Weights of a small transformer language model.
Size: 17 layers, width 512, MLP 2048 GELU, vocabulary 8192, 57.8M parameters.
MLP neurons of a small language model. Each row is named by its layer, matrix (up: input weights) and neuron, and shows model dimensions 304-431. Each number is 500 + 40 x the weight over its row's rms, rounded and kept within 0 to 999. Numbers have three digits each.
After each neuron's rows, "fires in" lists the words (lower case) most often at its 100 highest values on Wikipedia text that the model never trained on. A number after a token or word is its count.

L11.up1116:510526506546529561520468503519609507478529485483560521540481517496449524562463451412467455533543416499584499527465476537540501528509490448545522466492494438537482497547497500512520511492556465472427500564486547482479582516506463481466486439542461503496411505572533494491510478493564479519489468536483499525463522500474407437467653461456474516489499503531531377460469551488553574517501
fires in: "has" 20, "he" 15, "who" 10, "have" 6

L6.up1887:442513544490519523496413551498518528484505469477552498488530490567555457562481499501578449515495440491485507497467445524511517515457504578485497499466485439481503561545450560466459496506502461480557515522576502463490512500487468489566513403431431524522535577552441502463581419468524449506460538529519538466464553542480493478513524496516491472516477473460460461492433467486495493534441
fires in: "through" 25, "into" 11, "to" 9, "for" 9, "from" 6, "on" 5

L11.up855:542527438478539457458568446546483508464514501466464458488502494530539493509491481531545525529448536515512487543477527501482436450494533469494570519484526531536536519433493556495518518543540471463516449482515466487462445499439515567492549467511506573520449504457513509575477429510519474543515520478494440547520497469603482476495467485572509496519489491484543452484566593478485548520467
fires in: "of" 36, "as" 30, "to" 5, "a" 4, "the" 4

L6.up1255:556475449548485483464505484494467535520492514461500485550471542578442549481515544516497522529432473555504535467482518539567524510479484479500493558512538514477500581505486531485493524503512411442429436481492583498534507471479498495484432522526466497541520456516503462477531541527431506557478495415494504513533431463522492514503443589469505571564506498502532454524528525502505548468508
fires in: "march" 20, "february" 18, "july" 12, "january" 10, "october" 8

L6.up177:497482538552414526550473563509516529473487511468467499499465500487475516549515521543510450430513533519553449487533521579502481511509445482541553507488528565480495510538522528443506466537468515504527531464511506471527538509487453519516529469456481540494468485508564477545499495463512477417486531513554455544495521502594530528442454506522439528432494504423407516467477542514600545500485
fires in: "a" 64, "not" 6

L6.up768:495558446512462492532616536500509473413453472556473527486505500499570523544560537467509449560598468481520480535521515510555511522468454534524472430501467543516561559433454442430527514533483484533542539439552507487530542488536501505463466473445446526479470432523525446481519486513519458565485501496507590466411460511524481509571498533503538497562534499552552521514552493543526570517506
fires in: "by" 34, "for" 11, "with" 10, "to" 6

L6.up905:548480529480506484476464501465530478470448504445478519509510506452574483535562557536551497534559499500463510471454551515460467535588509486457532457522477418495487449510503526468491500546534485487459497505503499502482475471470516479477453364561497544456550497507480522519429525570465457523487454511539476485529483511575466484474422484500512562475474537485508509512568577572430521444524
fires in: "not" 21, "to" 16, "only" 13, "least" 7, "each" 5, "t" 4

L6.up459:514464452510497445485516449522539517508446514536536483590487520532458501511450467471515476505453516522544493521500462521558531456497480479537434444549462452445473433456614483566515496525452462486420523481513458490517424514563538493520512520499460476471553453490411507537446540463490557500495589495569536526466496480533468483475497483503530459506535414491510460533573476613511472565457
fires in: "an" 67, "anomia" 4

L6.up1736:459539526549493498421493481494379482407477475515504500474547505479453475520575494432474470467492509504488445584446525544515447453545546468490546523523487560438479496469409473483442460557429518482492479528497516526538522472502486519512451478494427492518509434559494483450498496460461529506504587501475487466532484514575485542524464468507481504516509502546363476540510618483485501465484
fires in: "to" 40, "1" 9, "mohamed" 4

L11.up79:412528498458488535461471519579480504548502513542451449497492460467533524473545493465461495440488449543513461496547458516520506501455442520527515514553487512534566485477549465396556536531461473485461475547473483476560580527548430478534514462551573504468539517558541505479435497492456507524534550477521500539539492544561504509395573461603509455497486494417538514437490497515498516520422
fires in: "at" 29, "the" 19, "in" 15

L11.up875:596434467442541506527471506456426456471386514557539426486493541472458494419453534483419465516508524496508538571486559542502442441548478530497602522498449504480481520511492474488521480460509595487523525420478515516539514553558451607442496471494474497497482495513421439500459496483441501426494474380556501495513484497548558445482439490480563438497416466525521515479521454498484477512485
fires in: "a" 60

L11.up739:472495514481566604525521472491542441428461493494483535447512486541540406464452422475544492541402557389533480479483436528564476457546489535463506514480487479456468442520538503500472511465504528447507511423468522443491470518494516524424521496512515469484506484516485465511463488498520493492447494532506485473472507498570462440530457455530601583540546433506503455482545525529527480450519
fires in: "an" 64, "refseq" 4

L11.up219:490487513547534422496535500505539551552463525490427430382538529484463454477513561610511566535484470427544514522554519503579511543507467441504473501500475484525451503470504548409495558472507507561468479490547506482541545470519448449532533601509509514508533478526574466500470486501514429524435524513461493504541543474517504479471450575462531408485495595450512446501475489541477534462434
fires in: "in" 72, "internet" 5

L11.up1590:466473515528501528543538519452531510523459470432553563537480462489471493444485562480522546520514459482534522463457464515545533496565495481511426525470572483448551513444512479483424511456429477550516482456528542536529463492535416469455506517547434474441433539516557525532496532454498484415535442490478553521577494510468489569430478547540522519536561509556510480509545531508519480456501
fires in: "was" 49, "been" 5, "be" 5

L11.up139:512556514519455514514481444506455493479496489500494471498520488558483521514430561511492456524545462523505480441443472515492509526471506539497522492528502460526396480488477514507523504522567559484520427488554496479471483531491504470526414399522574508536498510491473519572494403464457519522507493510552502497543506539493498559519459497481475460556493421456513585531554509485518470523506
fires in: "in" 52, "of" 9, "among" 5, "on" 4

L11.up704:421442568516506496469512543566501478555469539558458532546515453482585577484549536435500534526451471442550567492455481476463562458517528426442509516515497461496538542471521490492506558530559457475467540529513495487490528523581474468461454463505498579414547533488603494442497483505475465466486576451484557518495518453501505501462501527532495551475483510514439517487400550501489456513490
fires in: "was" 45, "not" 5, "singer" 4

L11.up382:511484463491458452499527492473579458574442551443441545511531510584440504560527491470516455544456498545591455471481554450416482490485459520555497497471480528511457498564494510473494462472449502466527507507497439485569530417508456532409520490525511477516522461501530501502483439514490468501429421504509470525511421588568438483524486455421505427514465492492536418399540466556550593561547
fires in: "in" 52, "to" 8, "october" 6, "at" 5, "made" 4

L6.up1496:397550477433397484489538480513532513514471541489479486573465497551520516482475427564491537556450446466546440516533611475440472514501431539497499575487551485508510492565539523471532421524481464469542506529429475557494508508465508515487514508535450524554519447530532546509449519455502492495482492516528516529557483562484501457521525534477499427457495530479486529438597534432489582491475
fires in: "a" 51

L6.up850:481511505500486473507479454557457464499490409526508585475507437521538411506498499530474494442431509508506492557508441489544545477533518461497541454489531500499522539500570476538503451483486451527485453481463552438513464486552495446492504428509493524570532533470494569479473479487478517564452495599501547548490451460599380503464552461493521488555522480488450438511443536489565518541423
fires in: "with" 27, "well" 16, "on" 7, "of" 6

L11.up1981:534593503535489547445476468503440544480436508478468495525524607503480518531490471503530540516530524484563382533518502491566462511472452484484536508459478521460582496466487504505483567434416480502570539490437509503476510454573439543488464526477586497418468517496546452511611562461500477514482564490552492456456480526501538474509490538482528405482492575502494546458467509510497472446529
fires in: "can" 17, "may" 9, "they" 9, "would" 5, "must" 5, "will" 5

L11.up1861:450498461485486454497553423463421450457457543552481507472597464478518546524551458597565472498440495479574457521451516513463474581460533539533514476480517409478536415516552428486398405510588519493493559534528482481493504567473551500474500445503504423546539500504488483479401453484529583491499517498418439544479497497453502529514492531512505538555502540564493531499496449582496508501514
fires in: "was" 38, "is" 6, "been" 5, "being" 5, "m" 4

L11.up531:507462434416547581536530428522552466476543475557498524470483515557502533510433547476489531492503494550514455507418502519424513445488554462471598474547539496525511525452493461504540520494477565517450561448523559467440536478503442521582529445467510528572506546470440541531465417495588496524472539569486542462458542536521479455475547443506550489601488464511484450565510444482488527497456
fires in: "on" 19, "of" 18, "in" 11, "the" 10, "al" 6, "high" 5

L11.up485:535497477581474459548517569486501523462476518456534518512511552508500565459461486509512486482510506443500481509460520506540495512518500496561499494473535465498536505539544463475518562446542548443495517487537524468471448557503472553450519492518476528453488509491498478551480534561479483507473507528502575490515494509421488483477517518417414517473494456485529527434489515451483492505581
fires in: "and" 51, "later" 9, "have" 7, "has" 5, "be" 4, "then" 4

L6.up872:454507484537450546489615485547464534520512549486522439475547433521512584498544512457560475524558516469457497380515520451515507517542469457490479487502502491509468432544551515469465481511489554435549472443445513450535536411520528403533436518471439528519480479493495452503532478503547504588478488559501516530547513544545510559508480480550499519550512501473460551471447473486470563498481
fires in: "of" 22, "two" 11, "three" 8, "the" 7, "several" 6, "different" 5

L11.up1273:523528494540491538518419474474467525502439432560533516551530481485527470516528526498502522500563548513501456489543539497547525462503507550500501518560441511494447546451444455526498577442515520498532540473542478544538466548465464508529461507451514471497481549514490472453577555439483537501540542507436535425473526436577505528507449528533525481463480581446556515485546512456498520478517
fires in: "to" 49, "would" 5, "must" 4

L11.up2003:514481526540530520517523524528448516539422524454497441488527465543548498545444507485545567575493462495588534563524536465511485536523421559495493519463443591491438432496521450509504547401513515515507495408506511513523420499583570457477461512516499558474456515472533537493522463521470494521465470458529469529492546511463522525485532550461536479504492498543537488522445523528588471540516
fires in: "in" 48, "at" 6

L11.up1148:524531536559482511451476488498570532485511412524484439504496593488492564552507527539443483505499541512431526476479493538447519522537479537535500525504461612515427562470430413544490515548547536498477543519566499408547470511425498537508470488498531565470510444506488467577566427454586499533509540528524492461480479423497484524463466512446508395464430534576513417448494508524508532454498
fires in: "to" 55, "could" 15, "not" 4, "can" 4

L11.up1039:518533430545491415558493486414540466498475527474506504475472594577416535449485475476472557486532440475482539577487471477478515482524427523474443496441514548526528563449530558539439561519511470612530489501504482502508481523480521445478519494435470470528514497547522483512520494507476479515524511445430521513576520446550494447497418526589547448487539454440521469506452572436467545511423
fires in: "and" 22, "in" 17, "a" 12, "first" 6, "on" 4

L11.up1588:544466512503557481480489494604483506535450521496487499510485528432531520454437543535435540497493500489493406488513499439541505513516474458477482506536355520546511496474511522492506545477477482455553557437509563501486514528544499520495519535477518546512585541463529593501470490495488537509491516451417520439505441515562557497515484504559527514497558432517454473474482460445511485464490
fires in: "a" 55

L11.up1874:477496492541451495469497445486481521472439516531576469494500450490487512498482527559521524515410429481482500467506469582454489506510457498486528576536519534488517465464508492462475453533476448534529491561505432576509554450448499466506486550485480460550559519464565567489555487595558509491500581453551462539470527505552446511503518495499526492546502501499493458439504474457520527431483
fires in: "on" 27, "july" 14, "february" 13, "january" 10, "march" 9

L11.up85:484521506475506489525488535388457511507426474463537499491518606540469552449515519508419468530418500450502526520516502463531460519462546494497453522443580454573501571551476469469496491511582500475469511491465415417453493511469425545474517470444519551497392488477467479437513452554516566512496508454469513504487566493490452481486475501435451605520473523564479527549553603500499484460578
fires in: "was" 40, "is" 11, "being" 11, "later" 6, "were" 4, "nephele" 4

L6.up1046:406500450545446478467507497510466486533522553420500462451528542525592542483549502469510505505469478486499525529468447502511534480540461549537443539477445414471466536482474541553483505547472509595490495460478530531475489542543488485521515462564522512476477510490508537534535428496558435441490474516445527506494435508528502469453581498488507383501454456518516554425537466506545516517481
fires in: "of" 44, "for" 11, "at" 6, "on" 4

L11.up1196:468463462492459517403527503544499520548518426502550517481469507434534548471526556521450513489567513559636489480402435468541512420469489479491453508478531428510519468495532508461455521464537564510549506375464552522447505484475476507552507493568463470554495506539474511460512485488516482531401500495491507574478570513510411501493434453460557485529516464490551432582504508504434487515434
fires in: "on" 24, "with" 18, "to" 12, "upon" 4

L11.up894:469435591590491516492446451565565505519486465563562442519546539500563434525522521474555519471479529509551506485512498527572519510433506479578500500538503497509468531447483425469471532495506448522426537538473495468482475457510466474530535500538534438511513526539492510429464492534512581508457491508483470547528525545542524469507420451475527480500453528543489547485512534453524522565462
fires in: "the" 49, "s" 8

L11.up279:430485449571518499526477463536474498495399510507493528569452498534381437447471514553538439504455502465486487543575431533495498549492433504516465484492503483470516557540500537539457475514487602530517523490490502491539529491546564484520511525501494510535487393526457549478470509551547497530480590503454505559506539510531472467432505467548564546493490495589479508500537491598598474512500
fires in: "an" 60

L11.up1377:445475500482467487496527502448484531540478544463498487511532534547499537523406553469536473468500526590465414527576562535470484443551393486509494546498405490540494518502551451526532522502418525505488511431465564551506490502518465452549531484509515538502468450510547485433532501507514504594498443496368519469496585517522499546549564464524502469513433473461464516526466429479523552495562
fires in: "a" 48, "the" 16

L6.up903:503535515518441471503571517479465519422520482482470517503514494446502515535490528519434458498530438540539537515456590478488465539499454470480453539571475460469488570476435592517498534476482460528500475508488524479480508495459480515504492547553490589505521431487497481526501493471513460534561532542540533547426508424471487543471453465571530530554513505527481411497531491512514459512493
fires in: "not" 36, "of" 12, "to" 5, "under" 4, "refused" 4, "cannot" 4

L11.up89:506519475512480552490541438482454423505489487470526516395476487492475530509507516516519526555441473488456449513448581547524512532483461498464461499554481531533404544552512503442482535482439459521498497502522518502475548519416518490466548502504496465475588413432496527465483485542519485483495481529526524557465443535538493478497533473539544534495521530572515465491517459462490478468551
fires in: "at" 51, "in" 21, "of" 12